config.yaml
n_head: 3
qk_norm: true
init_std_o: 0.00375
lr: 0.00166
doc_mask: true
train_tokens: 828200000
MLP neurons of a small language model. Each row is named by its layer, matrix (gate and up: input weights) and neuron, and shows model dimensions 0-255. Each number is 500 + 50 x the weight over its row's rms, rounded and kept within 0 to 999. Numbers have three digits each. A neuron's up and down rows have the sign that makes its largest values positive.
Before each neuron's rows, "fires after" lists the tokens most often just before its 100 highest values on Wikipedia text that the model never trained on. A number after a token or word is its count.

fires after: " and" 36, "." 22, "," 6
L5.gate222:495452538513480486478483555471481484458469531447496438506484474488463584435481570502499482587549531455340478354495602566630520447498588533510466465465467428405500490540532429458498510467493527455498513533503439558501523480462470593566440546534492418478546539560578565522447554529578481413459559483470445545558494484505545473477513498479456491577453515609474530481490528535510509577481495484523536505616503393576545493494456597490474539448442452456494425490493569524496468576397385512542540498584448404488396447481502494537543446467516468526539578545490507413616542552479509442509558528511528523516426460514442534498548471431603519464523575492436421500610471460446589487469521459469471544524466531442514432419510528562491447550438470520648455483440535516470506477551641
L5.up222:553528540557508474505497510506476419550530487453502507580459476518535461485489498460436465483585558485466519522413547567532468474431553501475463515503551511603421577462460412556551537564441342487531451536396527553516516534440501570484494510453492422467529510543497571587499554526443415424472529474497532507531544519556527411435504487546513452529436515478375457572483480550443550488563551513453552488473553510519601548518416449416514482515424482514563479488516625602555523519480382541521613523522531481531452546447491606538405503443506605512487541496496476478384501567446466461522587528465521566458545494474540511581499493444518502511571527397536473411558533481504468514454507424471498509510468479355523565459545484388463440494487504467582436466508448524532477511589568

fires after: "|" 28, "\n" 27, "," 6, "." 5, " when" 4
L7.gate430:557589365527526416625404422481461369572489539503415461427477470502518502420506477448507478609472488500424555428515564541495540423480491428599514520512485536567545439491544445456485507504460495516570507452542472453516470551505437490493476532637514565449476427532500450550473571414408534588398480523540430561589526523513525465494454438465473457457370488478470517485489569467495421507547527464472491532558484481439424463497514476558399547611462470499416431517400482517503530505492484504470415519541461483453519503460435472537556521517483467509509494458404420442505523551482508444499491400476424392486624469567549513528542505563474480525544437504414589401517477560494526453641588479454538547455476518523545457517522525551453508527461449496490476418566515531555517613459525
L7.up430:468589479564542447584509522512366481527487608551367440453480561538451511430427449433516529430478447453504612528506536451393553427528447466579536534538515453558435498515441456475586450510555446648539544466576413515546476482472481449491476556645548595582450488541502465580535536477422520585474432531560497464513496518506518520462509487493534440457389430480490610534508475535447408478488498451502501508474536531511457475472518496442465489598482479542496455523492434472448500512365608505461437468475575541466530533487513481431529521478455471519453442479393412439465460559505441512499495465434463462480574417520541542479548557542463480518553560502429572403498468513478430526625519486556481571502525556572416571570531473492501437458540519522458565395460490451494539578571466

fires after: "." 79, " |" 16
L6.gate372:589547467494586487498407472537466414517465529485484485563462453394553448458569430494424541575537521537487481470521466590475548503452630597524536472483492624514577515386516392490539522530414505526535460505416400488488490526507518472499456571467490502497433574501540475415514509479506544482469425630518507384533508439632550568476458556445505481498521518511468466520435554479541408474448544454517533524428479512496510526481443440547340501525541456464544465558421476507550482452476408608530517556432410464496569496430406460469584487608472519489475501514480488396537551541524519515603504454518496461554462541607534521474615485415496410525469473404483532511530535547451548489463363535503440518476507478475574394423529564574441494645518579490597461561504515497503503595461455
L6.up372:510461423483516525490442488496479522480430447503545479514518458481585481398588441582507505440476491511473511482494507573467454454520574539487465425490525456489427533444527471523506449537429473525488505518435484487467486509475489440449494518391519498476460473477476516464500507529548564530482508559505491535468487562529497544570593520550495477498574496479558381505558495450515613677470501518561463583466524558509552469526542488414482501437476546430544500517534450502401508482471513560503509462488439480528549519555480488543548460544515576550456568515548466585525553519496420504502511509581475585505437519465530446478563516484506474540525537452541471546591550523454527491510415505533455561594385506476661469435411504508492480557492539559533506446510601512476492434480471

fires after: " |" 29, "." 28, "\"." 7, "|" 4
L7.gate576:517492405459452515515474495499463461516393560528619433467564482497479565486470593646446485557513440495339458506488549566516461527492494546532425457399495520483464433555487429493512555526461573562431474559478500404475590457415470509444441448559580390546446536506461488532465503449510460543452535422429472606491444414427574441504461510533450550491510522537492506554507594479532551517475484434521481500565505507450460499536462584522532469379471517530455453525524496469552467552437503470451466610542398577462497544533516437507466539503495421542473519526512509471633513376472442403517462490533559529541461472438554486466521475547530601408501442573521535518500527480520495500550480466486458521417512458497611503484443517548492507530503475544482618525513533501529473433573568
L7.up576:449423489441524524510481532483543558577515475453514485464459514495580536439510569482528445532485357487430493433517410479598432466435616525455460471417471517441411410570523464536597528526464517495435529543511415449420524535502542489508471513492527530518473494453539428626491463513462533484512546534520512502457494406459574428446464475437427580462595410529539505461496588549474512466496523513550439437510529559539497444501530551524583439539417499490458499448471464562470478432444459512604479583515582361532589488491521400459513584518508458512467492521490520507494439525483436551506451489494495539479447508435470510539467513538453387520482440490556592482444468592554553564416445486481466409455521454520526532487449534560538469652519433578576509514492476478555510487504583

fires after: "–" 25, "." 19, " ft" 7, ":" 7, " (" 6, "|" 5
L5.gate396:544484415537570459498452518510439561456484542505404483475464508508406530539558591523509530519450516535484511514459500633509600511615476498541488473442502464493455499543455421492431527438505553496497478523409423433526536516429483540515498496544523491562448544438451528491430487495464582473431535421455468503567463453448488527648356529487533409439401472421445474495337536533536410574558536451509417633462488532565489568486489542445453495486517586493490486465451512496517470538454477445530462512539458525396420483484469459477466528533505545499556533563445509437538576466486499438618553498511555446538441514460422510495575499524491552522290483488418502401510534467441429485534590461514516519457498505498521529422501482620423512564501574517544493467439522525455440453500506
L5.up396:537455447480558480464510518503469595434543512472433439554466553538513502565450587515521546445436527542517544540460467533504487511626441515552510468440477509494456509553453536475428476465537483506442482496449491493606548516463456455497488525579502589522490494414494579428495475545462503430509532544518497446583466503457581496630430435440498461510386467468347450496435565489503443535524546474502416572489528495528515576529540530418496467562510443561555501461502501490425495510502559427505458502523474515454480479557543552409449606602478498387534485524405524492461515446516543534517503542587480524512424420427496474487533494520437567553414470533435553482490470515485402502509530519483510546523448520513407598438481429528478553496453549471482554492474569435476509467484495

fires after: " |" 69, ":" 6, " " 5
L11.gate680:421446452549521486474458561475525527500544417483577536430483497484511414544520530477530506491531495441443513498459514468552444520535507519580449529518442505427564414516463383521419566567467519511565517480478472512491554435464512504473414485508487625538558589452540500559566593493478499484443464472513499486575433454518488467445522498528519407557461435442386502583456403511534403438454545540629505579511462472479425481516439603540508473544573558554583483510398483432599504479513479493538438556471505519467475497475498369508513484525495476459410446524441554533496495562531509549496474518442518528510552588515487558619590523478640594499556519606452451418412527529519447516469528511493454593458600467458539468471514456468484469539558482482414508522532557592469482496457573
L11.up680:399452466521525527575389513521527585472494439558459587504453505457468485554609422500432573465492464479478387501471428536390474486517493451491421456462478519468541498467507451504528514523479473474455532449539461532521474436510467420473448451540452583563510602464494359509528509524517490507505471492462558520493543470454563421569456430496513400375466539530350384728487545531521470486462470487528565451475532496452444491487416543625450483555510495518512538490451496481437552557525489523472511541494468617490513455433496455514551449535466478560482469512534446522469461400591437460470497567471518432540490538519527520546544514481589564575520469456364567440520523455383485461480478511489444533434527527460557468529482470426487527460547430589473507561561562506512422484525500

fires after: "\n" 37, " the" 15, "," 7, "." 4
L6.gate105:482548449528565485498490542559447487516497486571492471461559367553479494458547504474476583488568414476454553371470523579632558414577533469585444416496535468474505486466503445529385580579490470551468560520374469525487491483501450503498541572543478466510467577473580516482509466505526437520454538430515425430573481528527501451574474561508461458516486532478477522545480541470546424561432558532553479478611485488478468444521468482505429560553502578507509481493441577518534488494431420421480549430536495500540486422526474488568514469466554448512453534428467467498553496510522490444451498526475488602597503580464462533579552436401556487433518489463538549454424498488443587455508532436379415544401595511496542431398559482549425510506494537466481516434537504486573410480515501
L6.up105:455554492519559559477534631515481492515560465459494429482479400546540424385417530477493545459500472507492567404571507538606525485537439483509410456478559450487488535491410469572460527586554423478487528544434550533434502490544451457503407533469506446528525634591531478470513401530412437438479557449530524373524461505521563353497455461494512512544522511492416466489527471525503465525510527548525552476550556555503507474488441503421479532517494533530476499470457511531530593517524378442573608448545520434480464500459470504430487417494500551517380506479540554436577460569554636502473480533574455552499485589389391509565477427460501475487517580426562524512413439428471529395449500555447467473410560460444511439419578528515502526485502501497555562485490472554574486472473472

fires after: " and" 29, "," 25
L6.gate501:525503445617517552515463472546445445469488464486498520520493555548479498496497459475494505606512540527491476423565559627632547475438498530519522461596545495563587572467528443549495476481418449477530444601463557549467470595422444544519507433501510526480561422425429461463450490486456494620423583505405410502553485469524496448635456508520536544432472491610556454490497559461532546417467497511421515456525503449498425474515386580535440513528539541532522501543462569485556497595374345489524503551557472436518466449433501517442494495553579498564470593550552579413585542481422428398499494467469473583504492495506547491497553479490552497563460448507440467517523474487438557524584503376459563543493460433448570463407484509568447487555496480534574469466459512469489435474504610
L6.up501:518498513562534561445433488518469499475453458464555556533476500518524507526506524439497378567581568484485450387495521570607434452514469474405498424498545447568489550477549461554499441488457415436524518466594554526520515535474540497453487385462456474490523370440422486510483540516480447538487524581500552478498495494412524417628495459497519478484546516558598485529487549516469569541482477555482503522462510526536518524509426516574500466565563548515498580505497505554523502544526451519443488500498569445552512470465547542457465521514488572611446638527558632610547480394525430492495452558535531581442405482443569432501390509481451540595537464457571470492481437456541557493554398473484530524575370482514574515412450542503471478497543476558518497553564582507455479420464575

fires after: " |" 28, " (" 14, "." 7, "′" 7, "|" 6, "_{" 6
L6.gate483:494507412485502441482477519564536521517521517506553439546612431548509491437591467458497522500488494593425597332440551595505532473508594522564464561429531492521486475433524437490455478429477527492493476632521526520485512538590433484538460471515517458556428509447598364562453470495465514498432564457417414463522457491497437548586505499534483577432484502514579568481542506454529468560567516479569451517480478449491415425474553488492418444525602535407489473573459529497419455566501423400541521495512518546535483465464436400468544478455549541586525532482470541408540481461524516524481472478529433455432440561518559524460514469435535447497462469504519534551505517566433541451481463418440562578489531529463508451453426463531399492533458569537600460443490547546532587517472511
L6.up483:570508451474514542390453559568530573511486435541561463513554429519469475407553480498591495501525520546530511388476528547522456482548552529501459557487531490519456502446421449468539418493439550469442552510518540512430510501610530408439484476488522456559463454460503419507493415455478496452486503502435472480491418534474489508564541549558537512462533560543625570494536507460494490533535487518593449472424518427460472437479523510515427466403619550461528529583493522506441542556522409458507509456482522549518528521487460404444555372372529582643463584493488487495509503387590442529536461529589435520441348578567481523477446485488515463568524509459585506595427507452485516495483418461485483541534442508599624474490438511556435466539473589553594539485575554617490476489523501

fires after: " |" 54, "." 13, ":" 6
L7.gate268:608507466492496468487448454510560508493476520493515533524456452570506459470463529519529551504497548531516522459541580654506502438433465536577423445441483464505515481449508468498552496480562496425493467534511523476561539552544466492506545494538485434509456455467606501527442536559472471480481429450463342514545429490485445433687471536483520540436481432492512562543537554450606549564457477539530499505492455487510447469485477508409392467560404505521490503548507488548474454492496416559455530503479356441547422478440523381506511514556554475536528550515429579482578567511470478434518517457547566552499360540500483535511595508452569490521420410422442459433500525527403555447530479545452477547526437539544502385532461474537404460581531469474502567480623540522480485456453533
L7.up268:588489465487607561429439575481551496470518529507517472518482461582514427403509519515473573460496579545520526447523565608526469455419475570461474477479543498486484525411447426538490471524505486480536529513562521454502477531547517509507484495497512457471514482496565474518486429494508558460506463523490417427583425470499503440598523500518523524449560408490502500516508504537474505533457527474530434507461624454493506438402454482389437543515458504514569522573409494563428479491524441516556549467447445479563541505450499315499520446576516517534515532508535492518539522586538497394529548513543563530493385565511502501454498514409481451597484440453491451533482439537480536554521407619420532460471439472459522358539449545500421415554539455428557471508556494577488455485447533

fires after: " |" 37, ":" 9, " (" 9, " ISBN" 6, "," 5
L2.gate464:525470406533573549451379483497417528579537551499443472514443439535458478423570540431561438496445496529554508510504539567465445536512540546564503500427470545447539454440484448405465539522504507355504491455475502503477507525537536479529480507626499423558465450486568442513487463511452548551400518589434484430501524475488508505529466507504471522502555483494419450538456537454535548605484536522532544474562434512507477478513490541405468496469468404458486470477434386498476422563493452478429480525488411547481399424518443470571573441539551516597502559497549579457507499543469450473588594467592526522511486545488438515487509421414521484508341472517513524574549535604472383455498527487509487501513531497532485532506498448503537528584476593660461487523519511522461519430392441
L2.up464:488483508551581553481411504470454531528558488580407385482452503445472494355531528458511452477454436482491478537440605472473498558521495549500491487506476469412487477434461489405469549433478545447496540498530516596583494484522479410507476507538479498500558462579618458471533477502469445572521536534481581421552567473462546596474516568552428508484489458560453534516477450550481574564503522504478508479428483462455466498495488582475544469437533438520547443465446462558466387515520406508437479507452451507472391520520484531483548470511494545516507537602518518538515454518475460466574519459642427527490450540515488548513469415398596554510410500564487478551435476574474459489472579496537494555443516424563506486458518494480486451546530559541503532595522466492475516443466462

fires after: "." 23, "\n" 21, " dep" 6, " (" 5
L5.gate492:563535483426541487509484486488549462524456548403519488575532420514479546446434481535534523585592489541411518484478438617492571496451490584587519479488475549535508496523495413375541553536478546478488445527448461397551562501489470496486555520575462507512499512437557435521472523439415580479380424437490463488557531504461456531546447509446508468460449495485553448425443606471514485383448518436526492561522448440460484511509518455457400501535483547437462399527527566494558468506453444534530503562521543533461511458428423426529564441484534611485481635435448398464515534507520457424514601530344518420503502543516516561559562503442541433509457487508411557487542531555388525442517551498451500553462531497566547409486547537504415474653482552537593493559456540536560448527488514
L5.up492:562451592516521516561496487475549464558498522471520419610525493370512568539408425523517496451618521552462507503516366466372542505515488561504514596505509552542455452518457545466615478554529521468385473481474495431563480431518465431489463446574450504505514431475591475520589483478518597453519396516523556541525444498468490546504499433482527504407515523444566451470516570463435551477483456508496541530479537437484470476431646511441506461556544511507483573528546522469525557524456490597573471516468526482454528543472475501463472406537479634450438582435421411567426521488480438523478598513414520473477490506530525489489500552491526421535515530566487609556445474557409539568467430458498450491535418434622520543559521583451529474480494632570545556586460475544515456511562517

fires after: "|" 32, "." 16, "\n" 10, "In" 6, "-" 5
L6.gate687:439464500537522497573495554492522621456503403467446461501586463509627499449635514536507429469447510565381530515486463577493443419476429604594478536495514464565506575488489419452455631492538519511519429439502488507520499492490454477538486490624507424519497631405507392512517440457424513394462531450390505537521533546447478409548447475459499500524468575499487508415414567546518474544424538518506446546565535487456475439469492488403513435523609460460405422427403466520498395483501454509490554551506443587481536405466520475565570496543515548550499479520481511481563485452511552522571517503484463486482474510458450558514520495474547585595420510503450505383467494550512472485495452443512507440509471448536542498399552461583458431581428540584458447484407424525493578523484554
L6.up687:448474512519543471445464492541485573489450415416533499460503432593542485427577620544447359514518431594461448525533508516504416501509483511481501499491498498487432514463565518513452533518543508518536436502439512513551528521530526414486434508492521514497587609380476522543438423488409495469500473498445527524475596521466532451587536486528422454538453454463474506518571569533487466499517518464459451500538527578484488474349441482456482436472570501463401437461418537519550440438525498519513530511530391538474535448442525424539490534595511542545524500668514540482554487532475533510501548554512460546424436472440415490501485451537516577648416440535550536524481400552558522546551445541545534481445584525516501475492548592596409495550491467553526444531483488427495585542462419

fires after: "|" 40, " |" 10, " (" 10, "-" 9, " in" 7, " the" 6
L6.gate162:421494408497572447521486488573553498410437525493593520457630517497500496520512447570520486540484491652445610469463579525555519501512473540551539515453501489528569538523521438465548513439505523502493468602470521516552466457481532514572512472560478467534516543432478548566489509504413468534408438504486444617522552568499474564550438648563499473495450471492494498501501528453567568510484467506479491538579454504483481467524329542498496451442497547486434442516442535525484444511382431461479470549543390614543521477447420453577657445551451497564563614516533507472519592434488569389539524502464610455534526571495507556483501500478522499461394415586531558518522491458454500517482482458476484453528534578602563472494524492554471534528486491498483466527499582572501482519471422
L6.up162:457476542501532474515594542491584486493451453523497543536492516514553500501485526580445502505404448525600538534465470431471563438472575556537388554529486519523538511513498515422553492465482526435470466481496521482495539523570525582503527470566610482492523554423528411555492485586523539463529435568464510484506543570528432588465521472559551595505486597471551523481473504507573489458476458451480457450503532473571545477485495539431545440576436585538512561443423462546583451454508501560465539519593492507485611524418532460490530551551503566544528516478597419520439519477494464535495515605441499594608481478504537532481546568506511523613478444472585589458477578529461515489495515458469579457529470445539514461620501531536545396569437557613476533498436487414502386493504580

fires after: "-" 23, " (" 12, "|" 10, "N" 8, ":" 5, " and" 4
L7.gate617:477538516500662417526426496484501498422612505531518477483492503507514466517476460431516608500452571522462558474427591533602485527480422556535469502455529452470571411584540539468467529589525468542567458494412490501468463601459521590477514578536503480564415592581534497554501544499463415505439536560397491436537493451552465472483476447401477603405458474471467491534403590556513513563466497548586522527539503545458496461569512554500456494591543446516436401403415536562503467466482495460456566564446395476500490454437515460531525550534485578475433498506363518443517469513485534474521542507467426536506438534475459545485561507479578519477413523462481556486480514498477521507497536393529563582483570476468405530449475468532435514553492580552494498472494464426471533528464507
L7.up617:507452502549472527489379530510547528437582464522494509441602480473445439478593477461572493531541602477415483443437573586441537476473556458455435565510515476513530495481546465524466545655437485527474462513538437518542399596459579611543463479493481539601501498535556423535483500458476501468513508526405500388537615511485432524474480524491351457427475408491501499523460475479461480562390468593509530487530564451451559464506496534458460498524514413491444417442478436509443416474454453504483461475460391447467462578485500468588496494485466508582543520535393453470506518500546574439517563452562414472500486435454522499491466536448469522465489416477460524489432421478506529524531524421496479564435575486476508533451477517509417489544440570572498484498536516495439529521494544

fires after: "|" 37, "–" 16, " (" 13, "\n" 8, " |" 5, "-" 4
L7.gate776:608604475485528467629483530615506468599515507519507494585610536496451481483498451657509494546542503589473531493457474566550542396481502543539451529377508554457498445469459405470526516410438549492502495534437464431463613475534496532517511491652560581545451544486538519456480490490606483516468506492504492510565508563483392467529496491558479426530478549442488540454461568528528484527394485502488481556485525484523490451558481482443489547431525458475464482460498573498542458528555496415466523490596431515404471536497502381531592445503471476533519541494469474442544562444518467447481509513477512421517475498523535510494537512432519503548393392512436518473536591547497502506559545427467503492448463513555609421506531486653468452584523603462560521475486543484499565543536553
L7.up776:562490508503420397585550498519500419589601523513511481515615481429503571635553505645480506477540496483499538475442500478558491441485409544532466521442498549491480527503532489496521564480518412515483476535489432521546486503446440542518511510512501574536545500494513471461486509555495505564503420567572479466505437533486468512509525535491503515487371493516544441522476504474508451561580499556550489514505459530505516381416480499519523568548542521443553487527565487510522442448533609476408385446503444621495514521446544574404564621576465473417519591506438450445416467562475495521570506437459510413535582415453451468495502549519455478472533493519467498437448548478516451495576556486562506505615531656612498519450516492631474430505500582500424565516434510432467590489507554

fires after: "." 65, "|" 8, ")." 6, "\n" 6, "\"." 4
L5.gate897:474496506530465478447527547548485481525364497490448445545507471472449503431451446614533524424510505509371576421547457618510601476446509526590527462469522461484494480566510456510509613520477571524496417533519376483534471474487488520480494470494443497472517525463502480460410545500490511494394467436424397615508552487493544506498381436460489421565467537572488461504538555556497449535467505498493528540614489464482428476535550488409471447528493469454406412454507503538546438476468400618583552569626481551408478432528455492544511486485503571511526627481458487497618524543451457479523535523369531465466473516473480603558525540453569485467465518476460511432521478558479484521493494461474427483588515441461491495536491488501510537554466455529533428513487474482639491495557557
L5.up897:501504505515477373429475416515403432599445521452430425623459508452453566462422428608518492492535562438443564442473617608534566527477431635535545507512493496455514552494529405534605510516460483556438472528505397501540537558518565497472436488505520552518583483459598492518487531545483482456454433481516446592521498497501518517490427483502456394555495515477424528504524530523506500470487515419533578505536507432530609476590483442363480445512507411520424439523520488460559429573496437527485376525543457488451384463510505529515500554454478519476564586492501482479531523491486504499446527479421496539472470442536510541483517517485455451484480470574433518566506507554513484546455508461486500536583456507422490550561533561506502538489516509483478456548530558412558551453528516

fires after: "|" 53, " |" 8, " (" 8
L5.gate282:615570455581522455573382442509537479392423526467454481498528502418461513449514423501471518453531489604451510494544641521553501476489400540530504546396491476430478523509472481474426508516484516527435485526521475561464560549444533567569491549482458528535422483550594452438483579477488486506464563551469534506579529532498495455529507606617540445564474513499479505577359528476597507516474513428488538548462488444518540466609368475481482543509477474417521449471496513448502442532503426413530479523514470544447415508417472389567531465538382411512623525548437420421579569457514486494579505459491562513553480472485448491463536524534556537469423458551443469433574569565478430464545524491493554519474528510480455431450527529543462469533521497458558499494437495579482511473446486
L5.up282:552544465586538457516457505550502430445438554459457417582510536426511495465471435562499450479519526576488522557488600488527524445482348470518492551398500565480472539429492497514442549421558416569493516471542469589471480471483506549585468510427488497556484435497568588440539542493500474491479542515521551495528583534521479396480526583635536427598491535433487471557389472487559456544449497475426510509492502467500515431577406508431531474485528442452610471456465533458494446466545487411419490463446488582550381541440473508560589546610408384470577347555439496504524528444541476459583458400490556446527548471440414489521489488544531515467434411529466499489487547483499408465510481532528544462545491513501462463469544565547483469491530513393478482580490537584436502476428431

fires after: "|" 22, "." 14, " in" 9, "-" 8, "," 7, " |" 6
L5.gate339:461554452551492526499556502483470498539513490513410442441515459522462494411581549522504493472454548485406458474478534554492492544456541581537539502515526437521531485511505424571601568513512620499534485519390503449477409508497502514507480502575488495490413606516492439584432489420439499522474579503492463556539602459509541464552424519540545480535458481586457619554487520526586483448395524453510574485544470477465485486500479564529489444486529611490404446502453533490522436533449404562568528508533424549415441421474514421522547397594504440556563517522480509552553486570470599503565523498530536447471456584464452576530498380465518515445394530459544496476507518506468537504485469508566422524464536460466416401481510527549416541521484459450518517401561423425536560560505485
L5.up339:487526500539521544479427508500421500515461469558492556447513467460416466459616453554458471499460546514406476441566597498520534594476659519479565464526553529478489522459516460552566537513504584489504469572415453450384487598541601534469449529540491531431453610493451444571445497439510518576508622520513452486479557441557573531521456490430498414498475511482492607505463427511478496477501470506611535514460523534503494438462484461512454469522492525514392508509500407486636406586442367462549434532488450505423494477485402514461472532511506442523573498563464536466521491527449530492566562495558498482459465467521508519529494411509482422436470514496506490515479493561493532479536454516615454496537515478412465373417475517478506487451506496529541459494541484439520407551467466

fires after: " |" 42, "|" 13, "\n" 10
L7.gate116:488501447448489458559472493470521459456492532451595555492545456510479493538468564538443515507505489596431503503526458589427541524517592524604431409491515501520477488525589469430510517449551514459490504533443501423430499494494439407528503518540493490395456608534514418492472596496407469436452533542459434524489520518493502543544527464505499497418528500439514440492541580460560539477517429422533565478488473563482464584600454518609490562536453539435457480458392618530496468559473585508484554589479447663543554543433498422574515454544567452556544602538480445508478497444527556483509550431539526523507421582549493543507562490501562448489507493469503540587568525435445514451565528489460471516452487500551563445505553463514406437641443564470524590538472504524525469492486527
L7.up116:457455467451474524553528577416492529459520495506534572455528525467549511533453554513484561530545462622490556565507448575438569500560604530549537441508512498501419467505517483417452480389555561449483468531448469427442486485504472481496477448542466474412475561501538441534513498529409442479493508477471484497416588448431506573474472492487435515454548467512469448486558577459569489483546460463487531471483546481493487636573403575566493487539607535541502506480410558455444545545466606518539597563506573565554526527583471501567489446574559319472513552506507537479488452463521539533519443526526532500592384545499470564498504475499537509468477435518627566559537478427474480478441480553501498417411523490512545529523537502486554514613528474509483602580471541502506505444521573

fires after: " |" 97
L6.gate566:517488462501479427560475481491533441531442491470532562424520569559485504517539536483519501473486597556481578478504513603584491503518498424600452454521472459517653465424527445458517574479490566404552546447462467514463519488480504480539532503503494506555457548461601522560451533522423458443435463504392430540491529488451450496635456476536510507414479470469610568416471523398574596541521458477491423479544404439517428519539509538509536474502493565470580494518460429493535448538482444477509511529537440495499384459518550458478509508456498484737571531512552540503560562524571532495501482507501489488523466451501527464521575461504652463497479472562521452452565504484554583504545511417489507467520622596519541418491425450540455573529467526494540500511503564526490511488436618
L6.up566:503590544549461362437472490508531565506514536565591499545508503446434438353569475441477591534564495430501505480562553503537427546462423520441450460492559406488509497473489458596480409562507487567510590432604462535521443519469506555500486482393488554608482442502551523510496473505571476477508526471521518511526581500413512534529603510487505416448438387504496498623470463519521450523431488504520598510479489373478508453468405499412451459410534379460500495495510474463425510517491463537506514394503433534541493545448505419514548488545452542536491487558572406455549484436534494418486450484469510427493480477508530481513583439471479540528537541563482498453594547409436454482469540534559535674505610491508448488497488500600537491488489543535537538472543458508499447472444490

fires after: " in" 30, "|" 21, " the" 12, "-" 7, "In" 6
L7.gate727:483545512472587491534456545592463439367466545477526493491567465524416567557562512533484526531492547590463527424399619506559543483512475518519501465445471489540586384499551437438580533466505519443480444531469478531540492490535479550567503514552525503494510552480493517541512521511491514550452433575496447506528517557525539521588528568583593487510458600547447532414526515531546497512531490489455482492584437463466481413511390549488491526457487513479408473462451467566523446617363460483466550532527443566441540465446451498600565471588522559552504584518526440477551519525533599486529513528452567486531487549494531533457556489487485494460446439540500516434499529496516544573530513516499486502475488413587553373501493442562455512584562521601518452545461557567543489572487482
L7.up727:428516543563469450585501522535546470399419511462547473527546531615535536533533517558480457491470508574536504523443524492506557415452422541552435434517460447563547415452584440423601534424543528529496449537561477566566477522529505551573479491595501456547538518462494471625551537560449468549470433515497488500590488551481556508540520618565568442562386610610524583473505509482585435549478463466442448470463400515518502467512384585506561517520535570506493487456478511572483445526470534513440534476469447572451524559429557612524493491588489595511554648586587426571481458479512561512462517554422566522563571481463490492448485502504503492578511482545578535489555567439455520512489478426458499506520502470604574396544518491592474476508524456532449483478473549509509486514539559

fires after: " |" 45, "\n" 16, "|" 8, " Gold" 8, " Silver" 4
L7.gate73:454610418490446443472464536411510416490422438537586411523543547546471488557491438546543472499459454507481459482517554491512503517440528515574534527505454455478534425543450520491536504466491368527535442622446493563477500486541438522597518508646526491382475453481487513536473526512562500390394437526469520542523527452479505469519471562485549511477445503536437516477566565406551587499472523443463438499524501403547490527534553511519498546499508503443530498501467508530476520529482477495457496568467475528497540451475504567548502496464486512563581584493390366491491511493449467528482536504469500613550449483552485433472555546564504513426461455556588495541551548561489525501518528371444534576502434470487474474484450497520509477536415571509462539508494469565459418511504588
L7.up73:519529520493519508501464480530610478488588467420549563479494457553594569436596513508494525601498580533525497402420429524527388473474480499503449490490358520457569468460441512478512556425499542446491486476523520459586471506462524459582480433487514543489507562503460506531517525574411520491469502621538568455523532442539573487479557474467476522450508430427603442455550438487495528527498465498510448513495456517548495463464464517487520437584452554443503468556482455629507412467485550515451577564449518487563532464536502478492472564576526488521460599525507537516505486557548526503516571538520428463503535487579557450584465474444546507561497430459505558484434486498550527422541424527512496437491500532481529404534443461490421508556378403534523506532488451481546541462492593

fires after: "." 31, " ft" 11, " 0" 6, "2" 5, " |" 5
L11.gate51:494452562537517455595392504434576574541558527517475588454541375457583573494550469482563587582494569547531467544560474519533545526544492525560607525491495567457642471558518579569488518481529468460461511497357489534538407394493465467426495439614493518516460600405469479563486515624453444410424466578523545495452479513481515424538468539550480474437345476459437475483469556493644463500589546581567597519487515475545519481479538454503443523440566505466515645520436523477483519596561506465470484460541577480540467509494536528523506510452486544502522565430430507609469530493397442606543510600517444564483493457515493521513574589446574507440511464496506508480544591591374496505530578481454582515539457493541433413525467529546504536512446431487449562494547542596506523539504537
L11.up51:519476434544578479503412490468503568494550428549431536510501455444479479540556470550551532492420484521524474508500443518514602506497481557522586491529468484471634441526500533548596541440563453465403512478345498578467454436466494475457409426627357562592479592446437480488549443553495436538490435546458490442475483504465573472545561483507552409383346482375502486552492578506590437513558488485534472554444542541496518486452582584542420454445452555471505566521528575431456485562583525489383476512520519564486488546495551524585488523542506509542569515504439515600512582481443495499553523613504509582551468511442504479465543551493520550491433417508493503539479560619480407569490480478455572552558458455536433439539469533548499518516507521514457521470473538591525524547501505

fires after: " |" 86, "|" 6, ";" 4
L7.gate352:484614483543494596506433572443504503514445462487499410385454496457401376611527549547453525552481573602462453522506576557569560439428509505516514525480532492490498395549432405533469665542516560497536570554429465527472463530456593503508445538499516559450472641469494505499398487384464591505494486623516476490574507403515591520509436548486471441473471528495466510571439441458536500501383485457523465511542528475562463465530515498499460528499545492530440519424470493476555421492489421457488532488438400560447479472442516458535549527462486586547466524555546441506551544518461555423591482501478462443473475481513463536526491514519465535516497445523503507448464576567543486540485571480535465497486548438520603493318569523567418451478477599484630521477515501583418504551420565
L7.up352:484363555489449488562488424590520430519453555501527446431575521487566492397637515512523484488518478655490435486486454556476455443385440490514367425405495496409462534470501508447495526497548545439509469529511447554623499512491443553466457488573433475458548466427582490537498518495503500501501525444526507575371487482463493489587451586477575528519464484493626448473515595498593360529527443480497490417444457448506437545532431559619540475490564607512549478490486514466475517521530433506483460545531458524441437512501479542514491537512507510559547550509495559514527516441531525551536504525462546411576458461591501553471500489437533456469461483548526496488539572463560542514557467474498493552517414554673485424467463478520492580503442426500457506495634445451501492432475596